config.yaml
head_dim: 64
vocab_size: 1959
rope_fraction: 1.0
parallel_block: false
init_std_up: 0.0455
learning_rate: 0.00812
lr_mult_qkv: 0.5
max_seq_len: 256
MLP neurons of a small language model. Each row is named by its layer, matrix (gate and up: input weights) and neuron, and shows model dimensions 0-127. Each number is 128 + 24 x the weight over its row's rms, rounded and kept within 0 to 255. A neuron's up and down rows have the sign that makes its largest values positive.
After each neuron's rows, "fires on" lists the tokens most often at its 100 highest values on Wikipedia text that the model never trained on.

L9.gate105 [130 127 141 167 121  94 127 101 146 107 123 111 159 108 116 185 175  92 117 141 115 112 119 134 127 129 131 118 153 140 131 113 131 162 123 110 143  90 149 114 142 146  92 111 101 154  87 117  86 122 126 121 113 121 137  89 105 120 128 113 132 161 158  72 111 134 138 179 139 101 116  91 159 109 146  94  95 111 126 148 121 108 153 111 120 150 121 155 116 110 102 133 182 113 131 118 118 139 107 115 131 115 113 134  95 158 138 186 117 135 154 105 136 188 178 128  98 136 127 118 122 117 199 117 143 143 107 134]
L9.up105 [ 83 122  67 114 185 135 117 149 142  95 138 141 145 140 104 133 154  82 125 140 110 105 132  92  91 119 114 126 139 110 145 108 174 140 134 136 103 122 119 152 134 160 119 107 110  96  97 127 114  94  98 121 151 158 151 157 113  71 145 120 163 177 131 135 108 159 120 161 143  97 135 128 142 154 133 104 128 113 128 155 120 137 118 148 118 164  95 127 114 137  94 114 159 107  97 109 118 156 133 128 126 130 150 148 129 152 135 110 120 148 145  82 100 152 147 143 119 161 136 115 115 163 198 120 118  83  97 153]
fires on: "th", " first", "ast", " one", "est", "i"

L13.gate212 [125 129 124 105 158 125 157 126  92 128  83 155 137 142 118 107 128 134 139 117 140 136 141 117 140 133 186 103 106 136  90 105 118  97 124 120  79  93 137 139 128 161 149  83 135 100 168 140 119  84 114 145 158  77 125 135 134 122 134 134 103 134 102 141 132 141 134  90 132 143 131 124 143 140 128  72 112 154  92 116 116 133 118 116  88 117 153 155 126 172 113  90 102 172 133 103 110 106  84 115 132 176 149 131 114 109 104 130  80 149 140 142 110 119 178 132  87 108 100 161 124 152 127 107 127 151 130 144]
L13.up212 [187 131 107 112 128 149 142 137 147 108 118 169 166 128 159 120  91  90 145 119 167 120 175 134 131 156  93 136 105 127 129 140 140 109 155 129 123 166 154 128 148 152 108 130 172 139 130 115 121 129  94 133 124  91 128 156 167 109 105  96 105 135 117 112 157  78 110  88 119  95 116 108 129 154 176 135 155 133 130 104  89 160 149 117 119 116 126 130  93 151  99  96 117 153 112 120 112  62  97 146 129 106 132 105 150 135 163  82 125 147 132 101 139 106 145  95 158 187 130  91 135  97 132 141 146 118 134 140]
fires on: "ag", "er", "g", " head", "ic", "og"

L9.gate34 [127 108 134 141 129 129  97 131 129 138 123 140 153 162 137 115 133 118 136 161 135 124 107 129 170 132 129 123 132 147 142  79 131 192 105 128 153 117 130 156 114 140 125  43 120 113 150 104  87 129 149 157 122 137 116 134 132 143 115  89 128 119 145 135 150 147 123 123 138  94 141 109 132  92 115 121 107 152 121 139 144 109 115 123 142 102 113 123 131 140 106 122 200 135 139 133 154  94  94 159 158 157 165 101 176 160 158  94 113 154 111  90 117 117  87 116 126 118 161 103 109  97 155 160 104 117 121 109]
L9.up34 [183 151 124 113 188  66 163 132  95 134 101 124 112 153 148  93 136 158 140 139  84  85 102  96 170 103 140 138 158 100 137 112 117 123 156 103 131  97 106 154 144 115 110 135  96 126 104 159 112 131 132 117 121  71  76  80 155 128 110  89 137 133  65 135 136 154 134 113 136 129 141 120 123  87 144 130 120 138 130 121 157 167 146 120 150 130 112 140 112 102 114 103 107 103 108 124 181 122 107  84 149 107 137 110 122 141 131 149 109 134 104 124 109 113 125 118 145 148 173 111 112 125 118 120  99 145 133 119]
fires on: " an", "re", "n", "he", " to", "d"

L5.gate173 [108 124 106 134 125 123 130 114 115 117  99 164 123 126 114 106 176 112 155 104 133 147 156 130 148 161 101 125  86 105  82 131  75 180 130  85 152 131 129 121 137 124 152 136 108 155 131  89 108 147 146 135 109 168 130 163 131 164 118 103 136 116 106 129 162 142 157 129 104 122 146 124 133 123 142 110 111 175  98 159 130 136 151  95 145 117 148 120  88  85 111  80 106 163 124 143 115 127  96 117 140 112 146 156 122 137 154 148 103 104 126 133  79 120  95 138 144 109 144 108 104 144 105 104 130  89 151 121]
L5.up173 [159 102 141 115 145 127 148 177 130  75 155 117 114 171 117 138 134 112 132 140 108 158 132 101 144 122 154 129 158 103 110  90 130 112 123 114 103 140  92 116 169 148 145 153 110 156 124 148 118 162 126 114 123  92 143 153 123 116  83 125 123 155 109 146 150 168 132 149  92 136 106 141 139 109 141 119 102 137  89 130 142  96 118 150 173 133 126 109 108  80 102 136 160 109 166  68 135 141 149 158 146 121 115 125 153 141 185 117 126 158 149 164 117 158 149 175 116 140 122 131 101 133 125 128 105 135 144 138]
fires on: "d", "l", "f", "n", "st", "han"

L6.gate214 [137 153 130 156 144 143 124 161 107 127  93 115  77  76 105  91 126 103 171 167 147 145 120 121 148 102 126 118  95  95 105 162 127  89 136 103 104 110 151 122 121 137 137 146 114  89 147 109 118 148 119 128  94 122 145 111 113 135 139 145 139 205 119 145 124 137 116 133  97 143 165 131 124 122 168 132  93  87 108 138 154  87 104 158 111  99  91  70 145 149 143 146 149 117 137 123 116 142  89 114 142 151 116 129 163 137  94 121 112 142 124 157  99 135  94 128 138 134 168 125 152 125 139 105 144 104 170 137]
L6.up214 [130 126 114 137 109 103 126 139 144 112 128  89  47  76 105  76 133 116  94 143 150 147  81 111 159  86 155 152 144 131 109  97 108 102 178 134  90  89 141 130 119 146 124 138 149 133 141 133 133 108 169  91 129 146 158 106 134 163 137 100 158 140 138 133 185 153 169 153 132 144 115 174 150 127 138 124 124  82 139  98 136 115 129 106 154 106 124  95 108 172 138 122 114 125 149 116  71 151 121 134 138 124 108 126 154 149 117 126 133  89  97 142 122 122 152 138 128 136 189 153 136 126 134 118 125 135 119 128]
fires on: " some", " which", " many", " these", ",", " several"

L11.gate155 [106 135 151 118 122 131 136 106 143 168 143 131 103 113 145  98 151 154  97 121 139 178 125 159 142 168 150  93 143  96 132 160 162 131 158 115 138 103 131 149 116 142 126 124 148 124 101  71 110 132 136 126 101 116 106 131 126 137 153  97 166 156 111 130 157 128 124 158 120 109  97 120 145 164  87 122 203 148 135 122 127 158 144 114 169 131 160 154 147 125  98 110 103 105 130 170 162 123 137 164 163 117 122 117  86 125 174 143 160 130 153 144 131 119 109 139 105  84 145 161 118 141 169 175 137 108 134 173]
L11.up155 [117 118 185 137 113  96 158 145 173 156  85 136 147 135 119  82 177 123 127  94 138 147 150 111 136 111 126 157 103 141 174 128 111 107 172 130 135 130 129 128 146 134 138 131 136 140 101  97 137 155 135 123 121 111 140 104 129 135 145  44 178 100 112  89 140 113 123 114  89  98  92  90 153 125 139 117 121 164 158 160 112 181 119 121 116 123 168 134 176 156 141 151 135 108 109 122  90 145 162 120 154 155 160 103  95  93 102 128 142 161 135 118 127 143 145 120 120 116  99 123 112 102 115 152 122 107  99 160]
fires on: ".\n\n", "\n\n", " |\n\n", ").\n\n", ")\n\n"

L9.gate151 [122  95 173 151 138 133 126 187 138 145 123 108  89 128 116  88 108 118 134 103  74 129 130 119 127 157 152  93 145 115  78 120 154  95 145 131  95 115 131 172 160 125 122 133 175  92 135 122  72 102 120 114 148 118 123 105 177 131 114  97 147 127 133 162 102 129 111 135 123 105 147 123 173 144  85  97 122 108 172 134 133 107 131 137  98 110 107  78 144 114 155 116  99  87 107 110 150 152 108 133 129 158 143 146 134 142 135 163 162 143  82 123 126 138 137 159 122 156 110 127 148 135 137 126 113 119 147 153]
L9.up151 [115 175 118 164  94 134 137 108 155 137 145  96  97 150 122  99 144 108  88 135 119 136  93 146 143 134 146 154  68  91 144 104 107 120 118 118 114 147  94 112 117 134 109 133 125 126 155 117 138 102 143 111 168 154 111 142 114 149 208 122 142 140 134 132 106 124 150 161 132 133 121 124 185 144  68 144 125 144 154 170 129  98 142  86 122 138 101 102 130 131  88 134 108 127 184 119 107 160  94 128 102 119  94 150 159 140 105 130 117 170 121  92 119 138  86 141 138 134 122 101  80 113 122 111 164 135 148 122]
fires on: " of", " many", " several", " some", " two", "wo"

L5.gate285 [152 133 140 138 160 107 129 152 142 123 157 145 133  85 116 133 135  96 149 131 149  98 125 122 102  83 145 103 141 103 132 132 100 167 133 168 117  84 126 178 110  89 140  99 120 101 120 135 107 124 145 123 106 135 119  92 165 111 120 158  75 123 111 115 153 133  99 145 132 132 129 138 131 137  93 162 145  87 115 151 177  99  82 141  90  96 113 118 132 166 127 177 102 150 147 143 111  91 137 150 115 132 153 129  79 153 135 149 105 147 162  82  98 134 158 129 105 124 108 106 142  96 119 111 140 117 117 113]
L5.up285 [116 100 148 141  96 164 129 114  88 131 154 109 128  97 120 156 103 146 142 144 139 149 100 109 149  83 105  94 153 101 145 140 136 168 136 152 122 106 105 157  82 128 150 116 133  99 128 133 128 124 135  97 124 130 124 112  93 140 154 133 192 144 150 152 155 154 139 142 120 112 138 132 108 129 147 111 138 101 145 112  93 109  82 149 135 164 129 116 116 156 187  68 141 110 144 103 131  94 142 103 113 152  76 117  89 125 133 160 170 167 103 133 163 132  94 118 102 139 101 152 117 136 133 101  74 154 107 112]
fires on: ")", "as", "ent"

L2.gate299 [109 138 109 162 148 128 162 125 151 111 161 129 104  91 131 130 139 169 159 122 128 144 144 116  93 107 153 153 106 109 103 162  95 120 120 142 119 112 127 132 119 142 140 136 128 121 168 160 146  84 151 156 128  91 123 148  82 112 159 154 108  87 150 118 118 137 183  51 134 133 120 151 102 149 143 126 123 137 138 144 113 121 170 134 146 133 133 188 165  95  78 134 106 103 124 153 111 134 130  89 127 132 150 125 114 138 122 178 111 113 147 114 150 113 126 121 144 113 158 103 144 142 118 122 129 147 174 139]
L2.up299 [112 100 125 132 133 179 106  96 124 132 140 130 142 132 167 140  69 178 128 128  92 103 112 164 122 132 122 140 105 149  98 143 101 114 162 101  87 131  92 145 133 150 119 135 138  97 138 135 146 138 162  94 111 139  91 120 135 113 105 141 127 123 113 115 166  81 144 100 109  92 103 125 139 131 154 117 163 129 176 114 142 139 158  87 101 129 107 133 122 139 108  97 178 111 108 118 127 124 145 104 120 110 146 124  62 136 143 128 141 116 119 101 149 112 129 139 125 106 104 101 107  87 111  84 105 136 120 159]
fires on: "ic", "ac", "duc", " educ", "ar", " cre"

L8.gate162 [120 138 105 131 147 140 129 111 119  85 113 105 135 112 135 156 136 114 103 139 105 159 113 145 133 113 144 119 111 116 138 130 156 136 149 147 144 134 109 146 142 130 110 156 141 123 127 116 114 109 113  97  76  86 167 168 147 135 141 119 161 113 122 140 103 181 122 116  73 165 186 103  68 153 150 127  85 123 109 104 139 146 135 154 114 132 133 121 157  91  67 161 127 116 147 132 154 132 159 126 172 126 136 167 161  82 163 146 122 134 109  95 149 130 137 125 142 109 105 110 165  88 126  95 118 123 104 156]
L8.up162 [118 138 114 101 108  99 129  87 166 142 117 106 113 115  95 174 131 160 129 139 123 122 151 138 149 122 117 139 167 145  97 136 111 101 172 178 130 112 133 119  92 139 111 127 117 129 156 147 131 126  94 101  86 131  97 101 162 147 122 149 133 150  74 126 109 139 108 152 115 147 127 134 106  94 155  88 127 176 138 130 113 155 143 177 147 137  96  95 129 131 102 121 117 123 114 121 110 164 159 138 106 127 155 194 131  90 130 129 122 150 134 121 123 114 128  92 144 166 162 135 100 117 101 171 136 126 146 154]
fires on: "as", "iam", "enn", "v", "ris"

L8.gate73 [128 125 140 146 159 147 156 135 151 180 139 106 126 142  86 136 125 117 136 149 112 112 141 161 176 186 142 155 142 167 101 160 131  93 123 109 151 106 120 116 110  88 112 110 150 114  60 133 108 122 144 135 117  84 111 118 137 120 140 134 111 140  83 141 140 112 128 155 130  88 185 129 116 131 100 123 109 126 154 115 125 121 138 142 119  99 112 147 133 130 135 127  98 103 147 136 143  83 123 131 136  74 155 121 113 122 137 122 114 134  90  55 126 102 134  81 108 143 140  98 153  91 168 162 171 156 127 166]
L8.up73 [154 108 146 143 133 119 107 167 117 144 116 174 122 121 111 136 118  82 146 168 122 124 127 101 134 162 132 109 105 125 100 119 146 146  90 125 127 104  90 138 126 138 118 149 107 159 144 143 160 134 146 168 150 134 155 127 125 152 154 109  93 128  87 133 119 155 116 201 121 127 132 163 144 118  95 131  94 122 137 135 112 115 109  74 106 161 122 183  88 107 125 157 105 104 142 119 106  81 143 156 128 124 159 142 149 147 176 136 115 154 137  79 143  99 141 168  89 151 128 128 114 109 113 107 129 111 178  69]
fires on: "e", "c", "earch", "C", "ing", "i"

L8.gate96 [122 141 133 135 121 101 127 114 150 147 177 153 129 118  98 122 141 168  91  83 147 135 136 120 182 130 143 124  92 146 104 147 144 108 133 141 160 148 164 187 155  93 160 132  90 108 127 111 133 162 135 105  95 130 139  97 168 120 134 115 179 135 115  86 139 157 139 158 106 138 100  94 136 141 128 136 168 153 137 144 120 144  76 165 147 136 129 161 143 124 116 170 113 106 156 152 162  97  99  93 138 131 114 117 127 116 146 158 166 156 131 145 130 121 126 120  87 149 149 148  80 123 141 111 114 137 122 118]
L8.up96 [109 103 155 151 132 112 119 130 179 125 142 126 155 159  96  97 140 118  94  83 140 126  99 103 170 124 139 150  95 134 119 156 129  93 156 158 176 149 148 121 124 102 113 137  99 102 127 124 135 151 145 124 113  97 148 131 150 113 127 111 203 102 136 135 131 145 152 181 114 141  84 100 134 147 126 127 183 149 168 146 106 186  74 116 133 110 144 144 182 157 122 154  86  99 145 146 125 115 117 131 142 120 117 129 114 101 139 131 132 122 159 122 139 116 148 109 117 124 134 135 109 134 139 127 123 108 118 119]
fires on: ".\n\n", " |\n\n", "\n\n", ").\n\n"

L7.gate245 [128 137 160 104 136 151 110 100  70 135 115 130  87 164 126 138 166 116 114 184  79 122 136 151 130 152 137 121 141  88 135 166 141 170 104 132 157 101 159 149 120  98 130 138 175 127 124 155 143 142 132 151 122 106 156 125 143 121 126  99 136 125 140 153 118  85 106 114  69  89 114 119 129  88 152  97 114 138 146 167 125  88  96 123 131  98 155 113 159 152 153 121 101 151 135 151 140 160 168 154  96 126 116 131 139  67  89 149 135  98  98 154 171 107 108 134 126 145 129 126 105 136 145 156 149 167 135 148]
L7.up245 [127 173 117 127 131 145 127 106 122 140 149 119 129 155 129 142 162 128 149 176 129  96 100 109 163 140 140 120 173 139 118  87  99 188 149 127 127 117 129 146  96 142  93 116 157 156 104 123 149 119  98 154 171 141  77 137 117 184 128 119 158 119 139 136 152  92 108 118 142 137 112 131 131 133 122 126 108 140 165 157 160 181  58 133  98 130 151 109 176 129 105 156 125 143 149 126 110 154 115 127 130 122 145 166 147 132 109 110 176  83 128 127 139 127 125 113  84  98 146 122 106 104 135 141 162 131 118  96]
fires on: " his", " g", "0", " rec", "19"

L7.gate30 [126 138 113 118 148 132  89 123 116 137  71 159 146 111 142 158 143 135 110  95 143 121 121  72 172 111 114 120 141 147 123 163 136 143 122 163 176 140 157 119 154 121 168 128 177 147 145 144 119 132 125  97 122  97 159 128 140 154 139 156 166 140 134 122 130 170 167  78 136 118 148 131 136 155  88 133 137 136 133 166 171 163 104 104 121 105 103 111 100 141 100 158 129  86 130 126 113  83 114 105 148 130 123 137  92  95 121 123 112 148 139 139 141 148 112 102 127 100 128 106 126 151 130 114 115 122 152 153]
L7.up30 [145 117  82 148 129 109 150 117 104 120 158 147 145 151 123 156 123 124 117  99 149 175 156 125 108 103 123 118 163 116 116  96  92 112 111  89 127 112 173 100 103 106 177 110 160 139 124 129 150 102 158 152 138 171 105 143 103 129 132 161 123 178 148 132 112 153 149 125  87 157  80 113 126  95  96 119 123  94 143 138 156 177 101 135 127 142 130 169 108 137 126 101 152 101 143 110 138 106  92 101 145 141  97 163 122 108 134 115 137 107 109 113 153 139 103 129 131 109 168 117 145 143 153 135 130 153 116  91]
fires on: "elf", "ur", "ad", "ud", "our", "h"

L9.gate109 [147  81 109 113 147 117 121 163 153 123 110 142 139  78 162 132 136 112  89 118 114 147 136 122 136 131 114 131 124 131  98 104 163 127 148 117 148 116 140  90 120  56 131 136 109 122 136 123 134 141 160 100 130 111 139 133 142 155 129 122 136 141 141 141 117 103 171 168 178 101 169 148 156 127 160  56 167  97 130 134 134 146 149 145 169 164 124 113 162 125 146 133 153 133 132 124 109 143 111 151 122 123 162  86 160 156 157 146 167 142 129 173 157 137 122 171 137 119  90 139 141  97 137 177 144 133  73 164]
L9.up109 [114 112 136 162 152  80 137 126 147 164 116 119  79 118  86 152 127 141 161 112 134 162 115 158 123 145 127 122 101 138 116 129 109 108 156 137 102 165  98 134  91 101 132 170 156 116 135 148 152 165 140 125 180 135 122 103 163 127 134 131 140 126 127 129 125 129 107 142 116 156 122 154 166 134  93  87 158 139  93 163 136 129 159 138 149 134 121  90 119 137 186 125 133  68 160 110 113 119 143 128 110 110 126 154 135 118 131 139 119 153 138 140 144  82 139 152 108  98  95  76 142  60 110 143 111 171 107 139]
fires on: "ed", " century", "al", "ent", "ated", "ized"

L2.gate128 [143 159 145 123 144 132 166 123 181 112 113 159 128  90  74 132  97 107 191 121 141 103 119 110 149 124 126 148 156 143 159 120 143 129 138 162 135 141 118 119 154 104 146 125 131 110 122 110 123 134 100 103 123 130 118 102 114 131 149  49  58 130 141 124 153 150 133 133 156 117 168 129 112 133 153 133 151 142 142 100 122 147  93 150  98 117 120 108 138 112  75 129  88  85 197 135 113 135 130 103 160 110 110 162  96 110 160 150 155 145 112 119 117 181 145 114  83 112 149 141 126 136 143 127 139  94  81 125]
L2.up128 [128 127 143 110 134 136 123 130 104 109 100 134 123 104 116 148 150 172 133 112 125 146 134 135  98 130 142 139 125 125 117 119  89 128 134 115 140 153 132 144 139 103 105 138 102  89 119 117 127 161 175 142 138  99 141 131 144  88 149 135  99 138 160  99 103 112 112 142 108 142 158 136 106 130 120 143 138 142 113 151 101  73 124 130 154  72 126 130  91 105 116 163 171 117 144 102 112 138  30 169 137 101 144 109 105 131 149 135  50  97 111 128 131  97 143 138 110 164 109 144  88 130 139 137 120 110 125 170]
fires on: "at", "z", "ic", "i", "r"

L5.gate62 [117 141 134 160 109  75 146 146 135 128 121 178 121 100 116 156 132 132 100 140 107 114 106 136  99 108 126 175 176 122  97 104 146 120 114 131 157  87 133 142 123 103 115 172  99 164  95 161 114 129 158 119 108 122 142 119 121 151  92 115 153 134 124 123 101 132 143 115 174 147 144 140 146 135 162 157 142 145 133 147 151 108  79 118 146 157 159 111 149 116 117 158 159 124 129 138 101  91 132 121 145 123  89 142 157 127 118  99 130 149 135 134 129  89 148  96  79 109 110 125  97 178 173 174 105  85  79 119]
L5.up62 [ 83 132 139 119 173  69 133  92 152 114 157 186 130 145 118 119 177 118 128 103 151 136  74 155 125 114  88 132 124 162 115 125 113 112 162 130 109 136 115  94 126 128 136 140 124 128 104 126 157 111 126 144 117 108 120 139  68 177  99 133 149 110 131 133 146  92  78 138 122 112 170  94 161 143 142 128 102 173 130 160 126 129 106  74 105 114 161 114 145 143 136 127 135  84 141 118 114  59 115 117 141 147 105 130 116 128 146 133 138 123 111 127 124 102 167 105 108 145 169 160  74 122  98 151 118 126 111 116]
fires on: "re", "ach", "ich", "r", "ber", " |"

L8.gate260 [139 145 124  61 116 146 125 125 135 150 166 117 171 120 120  90 140  90 124 149 107 131 106 112 147  97 148 135 150  82 153 100 121 114 129 123 120 108 141 155 154 133 134 120  93 182 110 157 115 106 101 120 135  78 121 106 139 130  95 139 148 149 126 129 130 158 110 158 154 154 170  64 167 156 150 107 128 123 126 112  93 148 119 178 109 108 170 120 129 131 120 118 143 148  81  90 121 102  82 139 180 108  96 134 152 121 127 134 125 133 105 133 100 104 103 136 124  81 113 150 113 145  78 104 168 131 127 110]
L8.up260 [177 105 135 107 120 169 154 159 111 127 153 151 125  96  83 110 131 114 141  85 177 125 126 132 112 143 153 103 136 142 113 140 148 132  73 132 134 157  88 146  95 151 147  99 114 122  99 119 145 132  99 145 168  87 120 132 161 128 107 119 185 167 108 134 135 100 125 151 151 138 122  99  91 110 191 103 130 160 112 146 106 165 136  90 130 126  92 138 144 137 140  67 122 142 150 133 194 139 138 147 107 147 116 138 122 128 107 102 121 159 138 131 129  78 112 114 131 133  91  71 144 136 140  81 154 172 128 139]
fires on: " un", " var", "ag", " p", "el", "g"

L13.gate268 [ 68  97 147 126 103 106 158 115 145 111 139 124 141 115 142  86 122 164  97  98 132 121 122 118 171 136 173 125 114 146 125 104 114 117 127 112 107 123 155 118 136  80 152 115 107 145 106 113 119 161 165 121 129  85 107 124  87 116 134  96 178 107 106 123 118 136 138 170 111 100  74 116 129 149 128  97 159 161 157 144 143 173  93  97 143 105 119 150 148 124 132 118 130  83  93 139  98 158 151  93 170 127 140 152 129 117 157 130 122 125 146 117 135 131 120 132  57 132 166 129 136 138 149 145 139 136 110 140]
L13.up268 [ 83  96 161 117 124 119 146 105 127 170 132 172 119 122  98  65 135 172  89 119 110 131 114 130 147 104 145 143  95 139 185 114 136 105 163 132 132 162 161 159 131 143 140 123 130  96 122 104 127 123  91 172 101  66 133 118 175 113 129 156 164 127 119 113 156 163 139 138 131 142 173 145  87 130 133 122 120 175 129 160 127 166 106 110 126 123 193 160 145 165 109 133 111 116 109 121 114 131 112 170 117 153 112 136 101 105 136 135 112 106 154 135 154 150 167 106 115 124 149 139 116  98 122 127 155 103 107 107]
fires on: ".\n\n", "\n\n", " |\n\n", ").\n\n", ")\n\n"

L5.gate153 [111 148 150 131 121 134 137 130 157  91 167 137 136 128  84 144 136 134 138 108 160 123  80 120  95 118  97 113 165 103 145 150 121 101 127 114  51 128 122 127 144 116 127 155 130 141 154 120 121 138 137 110 134 178 157 107  89 190 133 123 165 168 120 150 176 128 123 138 133 114 146 149 113 105 113 152  89 121 163 154 131 131 105 139 141 120 109 107 146 124  99 131 119 102 121 126 143 136 144 177 137 146 152 127 116 105 125 135 116 169 121 162 149 145 164 132 135 153 118 158 156 120 110 126 136  90 115 122]
L5.up153 [132 109 204 109  93 110 122  98 114  80 151 118 106 122 108 145 139 142 170 113 139 125 127 144 109 109 110 155 177 147 122 134  64 124 110 112  91 117 137 128 125  89 149 150 118 110 150 142 107 106 131 146 125 150 143 101 111 183 129 124  96 142 121 134 133  98 119 144 120 142 162 131 111 112 127 117 113 126 122 152 124 125 120 142 153 122 153 130 107 106 150 127 128 103 112 133 146 122 119 127 113 135 128 171 125  89 128  94 156 153  92 130 148  74 167 140 143 189 126 161  93 133 157 138 107 161 101 124]
fires on: " |", "ri", "ra", "r"

L7.gate130 [129 124 133 109 150  72 126 113 116 128 138 160 157 151 140 105 119 108 118 109  82 105 130 101 102 149 136  76 115 124 123 121 148 147 164 131 126 133 171 154  87 141 161 107 132 135 144 173 119 102 149 111 115 122 133 143 161  90 179  78 128  87 128 130 134 102 143 114 123 129 134 195 116 150 125 100 155  77 115  81 114 109  75 132 132 107 136 120 104 105 147 152 159 107 108 109 130  87 129 140 126 155 141 131 141 154 133 140 123 150 149 153 104 115 155 116 141 115 136 144  95 110 142 132 105 180  84 144]
L7.up130 [142 145 139 100 115 115 135  90 145 171 146 141 160 127 146 123 165 157 113 144  91  85 103 135 159 131 157 101 125 178 123 166 159 159 163 131 130 112 135 128 149 135 103 127 138 145 120 135 108 119 146 128 105 146 113 139 112 177 105 138 129  97 100  95 142  83 151 111 110 105 102  98 160 108 171 113 124  93 156 112 110  76 115 128 168 145 152 104 104 133 152  88 136 123  90 133 103 100  96 134 115 165 135 127 139 169 107 110 157 116 121 117 103  96  93 102 118  95 116 162 119 119 101 114 126 149 114 146]
fires on: " the", "arl", " The", " Thom", "adem", " Col"

L10.gate307 [ 91 103 162 109 170 111 146 112 153 129 114 168 115 134 106  92  85  73 107 136  89 145 126 143 124  90 131  85 130 143 129 133 141 136 148  94  88 123 110 131 143 128 102 131 109 147 123 126 166 116 127 117  92 140 138 141 126 152 124 125 113 142  90 143  91  92 139 137 173  89 138 152 153 155 136  86 121 181 130 143 180 156 100 129 152 146 105 135 130 105 128 129 121 109 126 148 118 109 129 123 115 102 138  93 123 143  80 117 164 176 131 144 142 142 139 196 136 114 154 144 163 110 121 152 124 136  91 159]
L10.up307 [132 125 128 156  81  99 122 160 137 157  57 135 117  92  65 113 132 174 132 178 112 132 138 100  95 119 165 105 144 114 163 164 136  87 135 130 162 125 121 154 166 118  98 135 117 142 130 127 138  97 145  77  99 123 135 119  96 144 149 140 190 145 128 152 135 101 138 126 134 119 171 140  92 155 102 116 152 152 146 108 108 103 144 140 145 145 123 117 104 135 129  81 152 110 143 148 170 104 150 167 145  97 149 122 151 140  98 152 131  95 139  99 129 125  95 150 128 131  88 125 152 136 134 159 119 106 133  85]
fires on: "ed", " used", "ten", " published", " released", "ated"

L9.gate268 [135  97 123 168 158  98 151 123 170 168 146 125 127  80 130 140 126 149 145 158 111  98  99 114 133 125 107  97 160 140  70 137 135 123 173 103 168 138 132 151 144 139 100  99 143 151 143 108 118 119 157 140 109 114 129  89  98 102 145 122 146 127 122 137 108 138 160 172 132 114 157 143 143 162 110 111  80  99 172 143 127 123 138 110 127 139 136 146 126 145 122 127 164 116 151 125 132 179 113 135 122 155  67 113  98 117 116 151 109 157 111 125 145 114 112 153 119 162 126 113  94 167  86 168 109 139 153 124]
L9.up268 [138 131 133 170 157 154 130 136 135 181 155 184  88 158  69 163  94 142  98 170 152 106  81  92 105 147 109 139 122 147 126 128 181 108 144 139 118 110 131 131 139 117 140  99 107 145 147 117 114 161 116 140 125 169 135 137  97 153 146 143 136  99 155 109 104 139 123 170 138  86 154 151 138 144 109 141 106 156 127 163  80 106 155 155 132 142 139 181 117 101  94 125 161  97 136 154 130 142  94 125 126 137 102 126 120 152 134 117 146 129 153 123 137 152 106 131 159 170 152  98 110 134 174 131 152 144 148  99]
fires on: " in", "ast", "est", "outh", "n"

L7.gate269 [ 79 103 158 133 156  98 158  62 113 109 113 130 141 107 119 156 175 151  72 111 115 143 132  82 102 170 156 136 126 127  87 155 135 135 131 105 149 115 151 149 102 145 150 103 130 111 131 106  80 107 132  87 137 108 132  76  91 160 123 101 150 161 112  90  87 141 137 124  89 143 146 115  93 146 102 110 104 142 126 100 115 159 125 121 120 149 151 153  96 114 102 140  95 154  90 149 111 104 125 156 163 167 122 131 109 178 116 134 152 119 115 133 122 128 117 123 104 145 150 141 139  93  98 100 132 126 119 127]
L7.up269 [160 102 123 164 143  97 121 153  93 166 133 100 110 130 135 121 159 131 124 137  96 188 136 109 138 133 153 128 172 156 135 124  87 145 172  85 120 188 147 154 185 130 120 123 118 132  90 131 104 109 114 138 133 118 137  87 141 144 123 143 147 150 143 128 195 157 130 124 121 170 114 127 134 101 122 124 159 189 126 152 144 186 126  86 154 118 103 144 157  71 160 103 116 136 112 116 128 136 121 122 114 113 155 103 142 108 124 106 120 100 130 128 111 122 131 165 117 133 163 115 136 136 123 115 125 157 120 159]
fires on: " of", " named", "ed", "f", "in", "d"

L2.gate244 [166 153 129 147 151 125 147 173 141 157 146 126 111 108 136  99  85 108  89 112 151 114 195 111 159  80 117 147 157 133 148 137 157 122 158 148 163 129 121 130 125  98 114 114 155 108 145 128 125 123 125 192 102 122 126 132 116 171 126 140  87 169 119 139 143 170 132 154 144 123 168 111 144 159 111 151 165 156 154 129 168 108 154  99 111  94 145 164 130 137 165 123 110 114 143 160 102 129 120 125 126 123 170 159 132 109 147 176 169 176 104 101 125 134 145 159 108 125 114 117 104 103 112  89 131 115 106  91]
L2.up244 [147 215 155 166 145 132 153 120 136 154 136 136 117 108 104 130 117 120 115 140 136 109 165 102 144 131  94 118 120 145 104 149 170 133 103 117 108 132 163 142 178 111 141 175 125 159 105 105 164 102 132 144  93 130 128 112 128 131 114 134 193 124  98 143 144  94 132 115 137 118 108 113 118 149  78 107 157  91 141 133  98 115 132 122 109 124 142 120 125 120 146 135  79 153 137 139 119  90 116 113 140 178  88 110 148 104 160 112 112 143 102 119 158 113 149 105  62 133 172 149  98 146 147 102  82 153 163  95]
fires on: "ident", "==", "ent", " election", "icip", "pe"